Weights of a small transformer language model: RMSNorm before each block.
MLP neurons of a small language model. Each row is named by its layer, matrix (down: output weights) and neuron, and shows model dimensions 341-468. Each number is 128 + 32 x the weight over its row's rms, rounded and kept within 0 to 255. A neuron's up and down rows have the sign that makes its largest values positive.
A block is one neuron, or neurons of one layer that tend to fire together. After each block is what it responds to, as a language model described it from the Wikipedia text at the highest values.

L5.down45 [ 80  97 110 114  72 147  96 151 152 153 150 105 148 121 117  98 137 116 121 130 119  92 180 150  82  77  85 111 160  58 116 131 121 117 123 160  74  59 142 160 128 129 149 116 111 118 143  89 146 174  94 168 118 119 117  64 108 105 118 161 132 174 105  75  81 169 122 136  99 123  95 213 111 117 137 137 142 116 154 107 128 104 122 115  88 115 185 128 114 119 111 153  62 124 116 115  94 124 151 162 182  88 103 185 165 131 139  75 148 148 130 117  67 190 132 141 144 160 148 108 154  79  62 128 155 111 178 117]
L5.down302 [130 102 129  80  76 158 102  91 148 103 130 103 153 126 115  69 185 141 162  52  96  88 146 135 151  73  79 207 170  93  89 170 144 139 121 115 149 121 128 156 150 113  87 122 127 124 126 134  79 123  27 143 128 136 142 109 180 185 171 160 136 121  87 118 118 117 102 101  97 169  96 132 122 109 134  92 133 140 143 121 119 112 153 134 183 150 147 203  78 120 173  92 155 121  89 140 103 149  97 118 117 126 137 142 167 170 141 113  30 110  91 113 139 147 180 160 136 171 152  81 146 220 133 143 130 106 111 159]
L5.down444 [ 91 145 169 174 127 140 159 126 162 125 122 167 106  82 127  77 144 117 160  79  94 105 138 137 162 156 199 145 198 170  96 129 128 136 140 120  96 132 137 160 135 131 146 164  81 151 123  80 102 125 119 182  73 119 140  79  88 129 161  86  78  76 175 142 212 132  78 139 126 129 123 101 158 106  53  54 228 158 148 105 107 105 124 127 162 114 126 159 147 168 179 128 115  85 132  80 119 124 176 153 128  82 164 121 173 129 157 165  83 134 174 130 132 116 111 145 109 113  86 121  84 140  72 142 114 173 124 141]
L5.down563 [ 96 172 170  92  97 128 103 136  58 139 148 186 151 127 147 155 128 164 148 106 129 162 126 148  70  76 147 111 130 107 128 140  65 171 114 128 135 164 128  80 146 102  83 111 126 101 162 153 165  87 129 118 121 127 159  96 152 115 168  63 120 128 123 128 123 100 201 128 150 115 124 130 127 128 112 121  82  78 116 119 115 176 114 181 153 145 187 107 132 141 116 179 100 137 133 146 107  90 111 150 147 115 149  61 162  55 109 107 175 134 103  87 182 150  66 190  68 102  99 125 123 149 171 140 124 166  97 121]
L5.down722 [108 114 138 114 151 108 169 125 106 151  78 148  91  78  63 115  95 138 129 138 141 109 134 132 142 112 176 122 153 146  99 138 145 151 181 105 126 145 109 119 132  70 107  87 106  95 137 117 162 198 127 163 157  40 150 114 133 101 118 163  98 135 107 172  80 108 108 129 143  97 190 112 111  89 161 117 118 162 127 104 167 104  88  87 146 116 170  94 127 138 126  88 135 156  96  76  89 127 136 134 199 132 107 113  99  94 144 118 145 105  95 140  85 145 111  82 102 105  95 117 173  64 104 160 137 104 166 108]
L5.down758 [118 150  90 125 132 144 115 101 132 180 149 118  81 134 153  96 139 158 148  84  66 114 180 110 170 106 106 194 118 134  90 129  93 119 130 112 138 118 130 161 134  91 154 145 105 150 167 135 181 200 188 165 152 128 106 100 165  72 151 119 112  81 115  85 121 102  84 156 167 101 130 185 159 178 112 147  91 141 109 153 113 117 105 170 165 163 103 139  89 116 134 114 197 101 104 130 130 135 123 102 149  99 138  70 147 128 129 158 146 149 108 100 149  37 116  51 131 143 159 110 159 184 124 149 114  88 114 109]
L5.down778 [ 90 130 137 174 122  98  99 104 192 144 106  91 122  96 126 110 155  93 130  97  83 118 101  92 122 140 138 105 140  96 144 103  90 169 105  89  91 111  44 130 130 121 139 212 133 163 137 163 142 104 149 126 137 135 118 157 131 134 101 134 145  77 199 113  68  85 160 149 105 141 129 123 119 105 102 158 216 126 130 146 140 118 106 165 134 117 167 133 123 165 121 180 138 162 153 179  90 164 158  78  89 156 158 106 160  92 109 159 119 107 152 141 149 148 141 175  87 135 135 118 143 176 123  97 181 165  93 170]
L5.down827 [106 168  91 117 125 158  89  84 145 148  77 106 128  74 108  91 116 118 145  75  86 125 132  97 122 107 133 129 194  57 111 182 184 174 127 123 134  99 133 116 140 112 148 132  91 189 144 103 139 139 103 150 148 119 184 146 111 122 152 103 121 177 114 131 127 103 160 158  93 114  87 151 108 134 112 141 162 133 135 111 104 115 147 189 130 165 116 173 106 182 136 142  96 156 124 145 172 173 150  94 144 120  91 179 125 139 137  93  58 129  97 108  90 159 132 163 134 114 146 147 103 141 188  96  77 138  97 135]
L5.down857 [119  78  93 128 122 141 196  85 151 157 140  67 149  88 130 138 134  67 141 129 139 105 152 139  93 136 103 120 112 186 152 117 108  64 145 154 178 169 161 148 200  80  89 105 111 130 122 222 138 152 114 127 132 160 158 138  96 149 105 130 120  95 142  90 121 103 116 194  85 168 160 155 156 120 165  97 179 109 101 146 147 104  86 202 128 150  80  94 185  82 207 102 128 165 151 131 158 114 146 100 149 152 164 102 199 103 108  81  81 103 132 112 131 173 162  94 160 114 134 133 192 121 154 146 157  91  96 179]
L5.down871 [ 32 108 138 109  88 121 120 180 195  60 106  85 121 156  78 161  80 109 152 179 106 180  97 104 171 135 122 156  92 179 167 126 153 114 174 101 168 139 137  64 153 121 104 112  75 158 129 130 123  85 159 133 100  86 127  89 127 110 133 168  94 131  87 182 165 117  99  91 166 146 120 148 132 125 144 125 132 139 113 126 112 133 116 142  86 113 138 120 120 118 161 140  70 128 148 164 113 156 131 136 104 161  84  75 130 179 212 130 134  92 164 138 136  68 136 150 126 146 117 126 168 104  60 208 208 113 176  91]
L5.down901 [ 88 142  97 164 144 129 107 111 116 141  93 131 139 133 123 135 152  56 177 154  85 160  98 117 100 155  52 110 112 112 111 143 145  77  72 186 165 118 121 125 135 131 160 139  48  96 150 133 159  90 118 156 207 157 109 164 140 111 165  55 134 119 137 104 115 154 136 109  95  96 121 177 140 153 107  98 114  94  84 102 125 196 144 122 100 102 127 155  96 165 171 179  71 132  23  94 152 151 136  71 184 129 159 109 121 109  80 110 168 122  74 117 181 136 118  98 129 158 110 188 143 115 109  98 193 112 141  98]
L5.down909 [117  68 165  94 151 154  78 113 196  98 128 144  89 112 111 114 176 104 132 167 164 121  87 124 136 134  71 139 130  96  91 164 154 129 132 113 161  70 120  63 106  65 145 131  49 143 142 144 154 185  80 127 123 160 104 141 100 118 106 160 153 172 118 140 156 129 112 156 131 134 124 100  64 148 183  97 107 102 123 104 114 109 168  95 197 133  75  82 132 170 137 167 174  87  65 131 138 142  67 117 161 113 141 104 166  56  67 100  80 117 109 130  98 119 157 174  96 118 149 152 169 105 136 137 113  92  93  97]
L5.down1098 [195 117  98  88  74 153 158 138 122  99 167  52 102 155  93 151 151 122 127 133 126  88 113  84 130 155 149 118 100  97 172 153 103 108  65  85 147 111 124 128 101 112 106 143 111  84 107 107  70 156 143  84 154  99 129 182 158 108 109 111 176 193  91 102 112 101  73 103 167 115  42 111 115 117  99 181 122 166 119 110 125  96 111  90 110  61  94 157 104 129  80 125 147 185 143 160  79 161 150 108 214 127 115 147 101 113  84 173  79 166 157 124 124  82 139 110 175 132 150 149 146 119 170 147 123 121 153 100]
L5.down1308 [112 136 145 176 111 116 120 133 140 156 198 151 129 140 139 154 155 113 133  88 152 122 107 123  90 118 153  99  95  75 165 152 110 145  93 125  97 116 154 129  85  68 176 117 151 166 104 122 125 158 136 107 162 150 143 107 165 115 174 115 135 148 117 105  90 113 138 158 119  88 111 138 124 110 144 140 125 166 156 104 100 187  79 156 167 101 196 151 172 136 149 140 144  94 156 179 114 156 125 173 127 118 101 120 112 138 144 116 109 116 203 170  76 138 168 110 122  90  84 109 121 143 184 107 121  62 125  80]
L5.down1326 [143 129 144 150 143 117 163 119 128 100  88 134 125 144  58 128 201 169 192  42  92 155  81 157 176 104 127  95 131 167  58 134 130  73 130 136 121  98 108 151 104 106 142 180 121 119 112 135 187 146 112 167 121 116 131  84 133 106 173 155 116  63  79 121 161 167 115 125 169 102 162 128 109 160 145  94 148 134 163 132 143 146 113 137 143 141 122 107 186 165 170  80 128 103 128 157 144 152  98 150 143 138  96 105 118 167  72  64 151 169 136 118 150 157 109 116 134 154 165 142  83 168  56 121  95 169 126 127]
L5.down1343 [199 137 128  57 143 111 149  81 136 127  53 106 114 147 143 141 153 119 102 116 152 133 184 132 181 174 111 100  81 123 152 105 169 166 101 133 171 173  66 130 133 149  78 129 113 127  32 110 139 166 119  98 131 145 123 145 129 159 170 133 163 113 100 129 143 153 111 177 106 159 155 136  98  72 175 144 122 125 217 167 127 120 142  97 132  94 128 120 128  62 136 141 100 120  61 101  91 116 125 131 148 175 101 118  95 105 163  85 134  99  74  89 136 151 167 129 131 147 137  63 142 106 102 159 138 102 142 108]
Single capital letters, mostly M or B, starting a name or name part, e.g. Mikhail, Musharraf, Breyer, middle initial J. M.

L2.down1178 [147 127  95 104 181 129 114 111 115 126  90 106 136 168 160 100 162 175 113 103 146 116  97 156 147 176 109 139  96 184 141 176 138 119 143 106 167 128 118 148 140  74 120 118  65 101  73  80 185 117 121  69 139 107 145 135  63 113 145 113 125  89 125 165 131 136  96 114 164 151 167 106 149 133 115 138 116 102 120  76  87  93 153 142 109 190 139 144 116 158 136 142  84 101 116 113 129 116 161 135 118 118  49 139 147 135 148 177 155  85 113 201 183 160 146 155 139 116 143 141  97 131 135  83 129 154 181 153]
First token after an opening parenthesis, quote, heading or line break, often the first capital of an acronym or word, e.g. (UFC, (MD, Undercover, or digits like (0).

L2.down681 [145 119 132 127 126 135 115 193 172 115 108 158 167 135 104 172 107 123 146 133 173 134 150 130 108 151 115 176  64 108 116 161 144 124 116 154 185 108 124 150 175 161 167  73 133 168 116  85 150 118 164 189 102  75  89  78 116 108 104  97 155 157 137  95 100  96 149 137 160 109 146 122 138 133 100  85 144 113 138 168 140 122 137 121 191 143  71 172 138 152 154 106  90 140 105 144 130  86 140 127 156 175 122 103 150  69 111 154 158 173 119 128 107 111 101  98 111 183 115  72 121 123 122 128 158 128  98 121]
Subject pronouns he, she, I, we opening a clause, often after a period, comma, that or because, and usually followed by a verb like was; also He as a word start (ill-health, Hearts).

L5.down64 [ 94 103 128 161 138 104 180  97  87 166  68  86 106 133 114 131 142 121 137  88 162 107  80 113 103  85 130 113 132 119 117 143  78 168 137 149 114 147 190  99 108 140  95 161 135 121 141 145 109 151 126 176 154 154  83  88 141 183 140 113 109 133 103  97 101 146 178 103 110 177 107  88 113 152 111 112 148 171 116 117 193 175 140 174 116 136 160  51 183 139 175  83 163 156 143 120  63 143 160 107 158  92 129 120 147 104 143 129 165 160 107 134 141 112 113 137  64 123 113 124 123  76 112  94 133 144 179 120]
L5.down150 [142 134 129 147 144  99 133 134 175 154  93 140 131 111 137 142  96 174 151  88 101  83 175 114 134 115  71 158 152 142 145 122 151 151 102 168 178  94 117 100 153 108 124  82 134 146 127 178 159 102 205  87 129 136 153 176 184 148 151 114  92 132 128  93 156  99 148 117  98 130 140 127 126  99 180 127 146 124 103 148 121 131  87 166 119 144  72 121 148 122 104 155 102 119 132 122 115 131 154 127 138 163 157 116 159 131 139  66  89 123 148 115 147  63  53 103  85 126 127 139 128 147 207  92 144 104 156 161]
L5.down169 [119  95 156 110 152  94 109 154 121  96 127 143  55 103 120 128 127 169  84 121 129 126 157 127  82 139  81 117 110 114 125 114 174 217 115 111 162 130  97 135 170 157 113 135 184 105 128 103 135 160 113 149  86 131 142 153 147 113  51 159 114  89 112 175  91 128  91 179 134 199 202 122  91 122 114 170  90 164 160 161 147 115 136  93  66  97 178 138 124 172 122 148 128 144 156 138 142 130 121  56 161  87 144 151 109 122  71 121 129  82 133 119 106 189 177 153 100 118 156 131 137 166 148 179 172 117  93 105]
L5.down208 [117 135 125 140 111 134 169  77 158 162 194  92 116 159 207 172 146 132 136 138 136 128 115 148 110 160 124 129 197 134  91 117 105 144 137  88 102 143 137 144 108 141 152 111  91 140 134 135 172 138  94  89 130 102  76 130 102 121 121 149 154 127 165 145 147  88 147  88 153 157 119 124 101 160 105  99 129  49 125 112 189 146 177 126 174 141 119 129 127 114 179 119 145  87 102 171 100  96 155 139 148 194 109 170 165 146 162 137 109 109 104  87 178 132  99 116 170 167 197 138 114 117 136  54  78 150 104 153]
L5.down377 [137 112 167 137 150 112  46  64 147 102  92 133 141 133 113 133 189 177 195 139 165 121 161 115 143 109  67 116 161 194 131 128 167  90  96 162 127 174 103 107 101 150 118  89 103 135  57  57 177 163  37  85  71 124  83 130  81 130 127 133  92 150 159 151 113  58 119 111 135 111 110 107 124 136  89  92  91  81 163 159  96  78 153 131 163 139  84  77 184 116 151 122 116  32  77 161 155 171 140 155 103 135  94 156 163 115 110 136 160  77 146 154 159 163  81 151 137 132 167 125 198  67 112 170 130 102 149 168]
L5.down430 [105  95 119  84  91 126 203 112 112 181 101 118 186 131  67 133 110 145 143 113 146 123 121 178 123  73  87 148 148  99 131  94 156 154 107 135 225 195 162  92 139 151 165 116 123 110 116 103 152 127 165 161 135 116  97  93 168 101 127 149 178 132 118  61  87 164 199 134 179 149 150  88 128 123 113 116  83 139 106 148 124  75 114 161 150 109 125  83 145 152  75 114 108 132 113 166  88  99  92 139  98 116 138 159  87  79 183 120  91 144  88 128 145  92 107 107 131  98 125 105 122  97 124 164 177 172 154 139]
L5.down461 [151 106  76 160 114 167  76 118 113 150 164 113 171 128 136 140 153 116 132 113 168 155 104 120 132 145 112 131 111 156 134  64 116  84 149 108 103 144 142 106 133  99  99 171 186  75 121  85  91 181 163  83 167  79  98 159 112 165  72 107 135 118 184 159 173 142 105 131 131 135 162  89 196 134 129 172 101 144 128  95 170 212 146  63 102 144 179 181 125 103 140 166 131 196 199 170 165  85  76 120 165 134 123 176  87 120 119  61 214 192 144 142 138 108 150  80 127 124 180 127 102 118 169 137 111 161 109  97]
L5.down473 [156  77 104 155 107 141 110 170 168 183 115 143 111 166  70 129 105 132 122 117 125  99 142 113 119 126 121  95 150  69 161 111 141 104 104 131 127 160  89  93 178  81  50 142 119 132 129 117  97 101 128 197 109 139 123 133 146 105 123 154  79 144 116  80  98 184 139 148 120 100 157 179 142 113  98  85 132  75  88 142 101 156 130  92 106  56 111 154 141 174 161 100  70 189 119 120 150 163 104 170 126 130 149 152 127 104 124 156  89 177 163 155 146  72 159 134 139 113 118 169 134 127 159 124 157 194  98  90]
L5.down546 [137 107 128 114 133 161 119 172 173 141 125 112 115  88 120  94 166 156  69 146 139 157 167 126 127 111 133 179 116  81 132 150  70 114  98 123 160 195 153 135 136 137 168 106  95 143 114  74 140 118 162 126 150 140 128 116 105 137 159  81 155  98 113  80 176  96 113 122 180 106 128 154 110  94 102 183 105 117 116 179 134 152 129 118 127 201 125 175 125 105 203  91  99 116  90  76 129 131 155  96 138 172 138  76 141 152 148 168 111 109 115  91  96 125 111  72  47  69 162 126  84 154 102 148 146 102  97 134]
L5.down550 [145 152 112 175 128  71 155  79 106 182  81 116 147 143 142 168 138 176 129 133  90 112 121 121 206 102 128 184 119 133 149 183 115 141 131 108 118 110 107 106 136 169 124 140 129 150 171 129 120 148 100 142 100  97  81 112 110 159 107 125 104 152 126  93 126 118 138  20  66 129 118 167 166 152 163 156 161 145 214  96 115 120 143  96  73  67 168  60 155  86 139 116 111 128  96 151  90  87 108 213 162 141 151 128 143  64 156  95 125 155 137  28 144 104 129 120 120 130 131  99 134  94 111 144 187 136 128 136]
L5.down848 [ 55 137  99 118 163 120 132 192 109 182 132 162 148 145 178 147 142 122 131  83 147 144 158 128 120 126 156 208 136 125  70 111 143 139 153 134 102 130 161 183 116 129 148 115 194 108 116 154 111 162  97 143 134  50 155  92 138 149 149  83 116 160  85 124  69 145  95 158 162  80 105 205 190 132 145 124 147 143  75 141 123 171  81 122 189  95 132  98 116 130 101 120 204 138 104 149 178 107 148 120 126 138 173  84 127 176  90 129 132 143 159 150 156 172 145 128 149 126 140 169 119 103 138  89 128 147 147 149]
L5.down861 [123 144 156 105 111 102 148 141 142 177  78 112 130 130 129 114 142 148 188 120 142 121 158 128 146 100  83 109 186 122 112 148 137 159  77  87 145 110  87  97 146 123 138 105 106 119 147 110 141 108 170 155 209 168 210 136 210  85 107 130 133 175  91  94  81  77  90  90 179 152 137 184 173  98 110  99  88  99 131  69 125 130 131  76 117 126 110 170 175 125  87 158 109  75  98 123 144 121 101 109 140 186 118 111  90 134 119  84 178 159  97 184 123 167 156  95 106 129  99 202  74 169  85 135 133 162  51 174]
L5.down905 [101 125 107 145 139 132 120 154 101 112 116 149 116  81  89 192 145  97 142 161 152 167 106 106  49  87 108 142 154 136 151 160  73 114 161 141 154  98 150 138 181 160 147 103 138 120 126 114 121  92 181  89 135  47 115 137 137 152 120 121 128 124 126  58 117 154 160  73 160 136 132  74 159  90 130 120  64 109 143 108 126 134 125 113  68 150  94 137 116 117  65 100  78 139 142 161 116 133 155 137 136 134  61  98 159 138 126  59  80 137 161 147 140 141 144 119  91 166 140 170 103 179 134 142 112  96 120 140]
L5.down1208 [107 163 127 141  99 146 139 110 117 130 167  52  66 166  97 153 151 164 150  63 148 148 161 142 122 103  47 164 213 118  90 170  78 131 138 142  66 162 143 121 136 125 138  88 167 128  60 164 168 203 124 121 120 164 124 117 117  99  54 123 133  74 142 102 207  61 139 130 119 141 140 134 129 166 158 153 129 122 109 132  91 163 152 156 129 113  98 155 120 141  92 125 107  95 121 101 126  72 101 140 132 113  71 145 155 162  97 154 123 137 115  57 162 159 119 157  99 123  87  71 185 104 116 162 126 122 147 152]
L5.down1237 [ 85  70 101 182 158 111 167 111 167 147 109 181 181 162 158 148 122  89 122 120 158 164 190 136 123 104 140 153 117 141 121 142 137 140 126 143 133 143 138  88 129 190 133 146 199 129 154 172 102 148 136 141 177 138  90  68 121  60 117 133 151 125 125  67 140 105 151 113 110 111 117 164 139 103 182  87 154  85 112 122 108 100 128 141 170 162 140  97 118 135  94 199 158 147 178 154 171 149 130 102 182 184 137 129 114  98 134 136  84 121 155 100 129 104 151  79 162 147 121 146 163  85 146  90 169 141 110 164]
L5.down1316 [110  90 136 116 168 168 113  89 174 164 126 142 134 119  52 148 182 117 156 157 172 185  96 111 162  84 169  80  82  76 149  94  86 161 112 205 127 134  87  52 100 143 147 184  83 103 159 167  76  98 154 189 132 129 137 129  71 125 129 151 161 111  87  84 122 119 142  78 133  97 113 154 150  90 136 205 123 154  97 163 157 161 116 132 109 167 141 119 134 133 123 103 115 161 148  99 125  72 113 142 151  95  99 129 123 120 127 148 138 135 155 164 122 130  51  85 103 144 185 142 152 122 120 170 136 139 171 118]
Subject pronouns and relatives opening a new clause before a verb, such as it, he, which, often after a noun as in "the price it can", plus stray h/H/it word pieces.

L3.down354 [156  90  84 153 123 156  96 128 175 168 134  99  90 152 140 145 164 133 169 156 155  86 146 164 136 148 100  84 104 104 105 168 171 165  94 124 176 109 102 124 165 139 131 116 115 125 112 162 197 107 161 107 148  90 113 122  98 164 191 141 183 115 169 124  76 141  83 141 177 106 159  81 204  68 129 107  71  82 172 153 145 125 156 159 154 114 126 119 147 173 118 114 145  92  71 121 118 148 132  48 111  98 106 108 123 164 172 113 123 135  98 113 153 115 132  94 132 154 169 113 120  98 134  83 149 138 125 163]
L3.down664 [111  94 147 136  81  80 132  97 169 139 122 128  90 101 149 133 147 136  73 110 217 107 159  77 130 119 136 135 105 102 173 130 146 180 179  86 121 108 127 117 119 120 107 144  50 153 166  88 135 121 150 185 140 184  95 103 162 124 163 129 160 152 133 131 104 140 163 147 122 126 104 158 152 100 131 110 135  68 138  86 107 129 153 111 163 101  35 137 191 125 140 117 150 124 113  74 119 183  91  73 162 114 107 117 174 142 103  87 119 149 156 109 180 133 154 201  97 106 141 141 175 127  98 112 127  30 155  90]
L3.down840 [147 137 149 155 111  87 128 142 103 182 121 132 128 137 147 141 120 183 106 115 152 137 213 147  92 158 152 123  67  80 166  64 166 161 125 146 103 104 160 152 106 142 168 114 156 103 127 143 109 184 135 148 145 139 102 127 164 129  91 109 101  63 129 187 124 134 132 136 140  96 112 141 146 117  80 158 221  87 165 149 126 136 184 138 136 133 190 139 110 125 158 157 125 144  72 116 139 149 169 159 115 138 128 175  85  96 191  81 135 155 101 114 121 135  86  76  57  90 158 107 182  64 117 150 132 149 143 154]
L3.down1031 [ 94 128 173 139 105 145 102 172 131 164 148  77 132 160  46  68 147 182  76 148 123 149 127 119 181  81  90 114 107 142 102  81 167 152 132 143 188 119 118 190  93 113 145 171 127 107  79 111 152 191  92 130 158 138 114  85 149 146 117  79 147 145 157  63 143 126 148 149 102 165 129 129 150 137 117 129  57 123 126 126 192 199 162 159  52 133 127 119 116 167 153 127  86 186  91  65  81 130 121 127 199 149 119 140 124 100 134  96 169 123  44  99 153 104 164  99 142 125 101 120 110 132  99 133 138 173 104 131]
Fires on the first piece of a word split into fragments, mostly A, M, m, or k after a hyphen, parenthesis, or quote, e.g. (ALCS, inter-Arab, Foudia madagascariensis.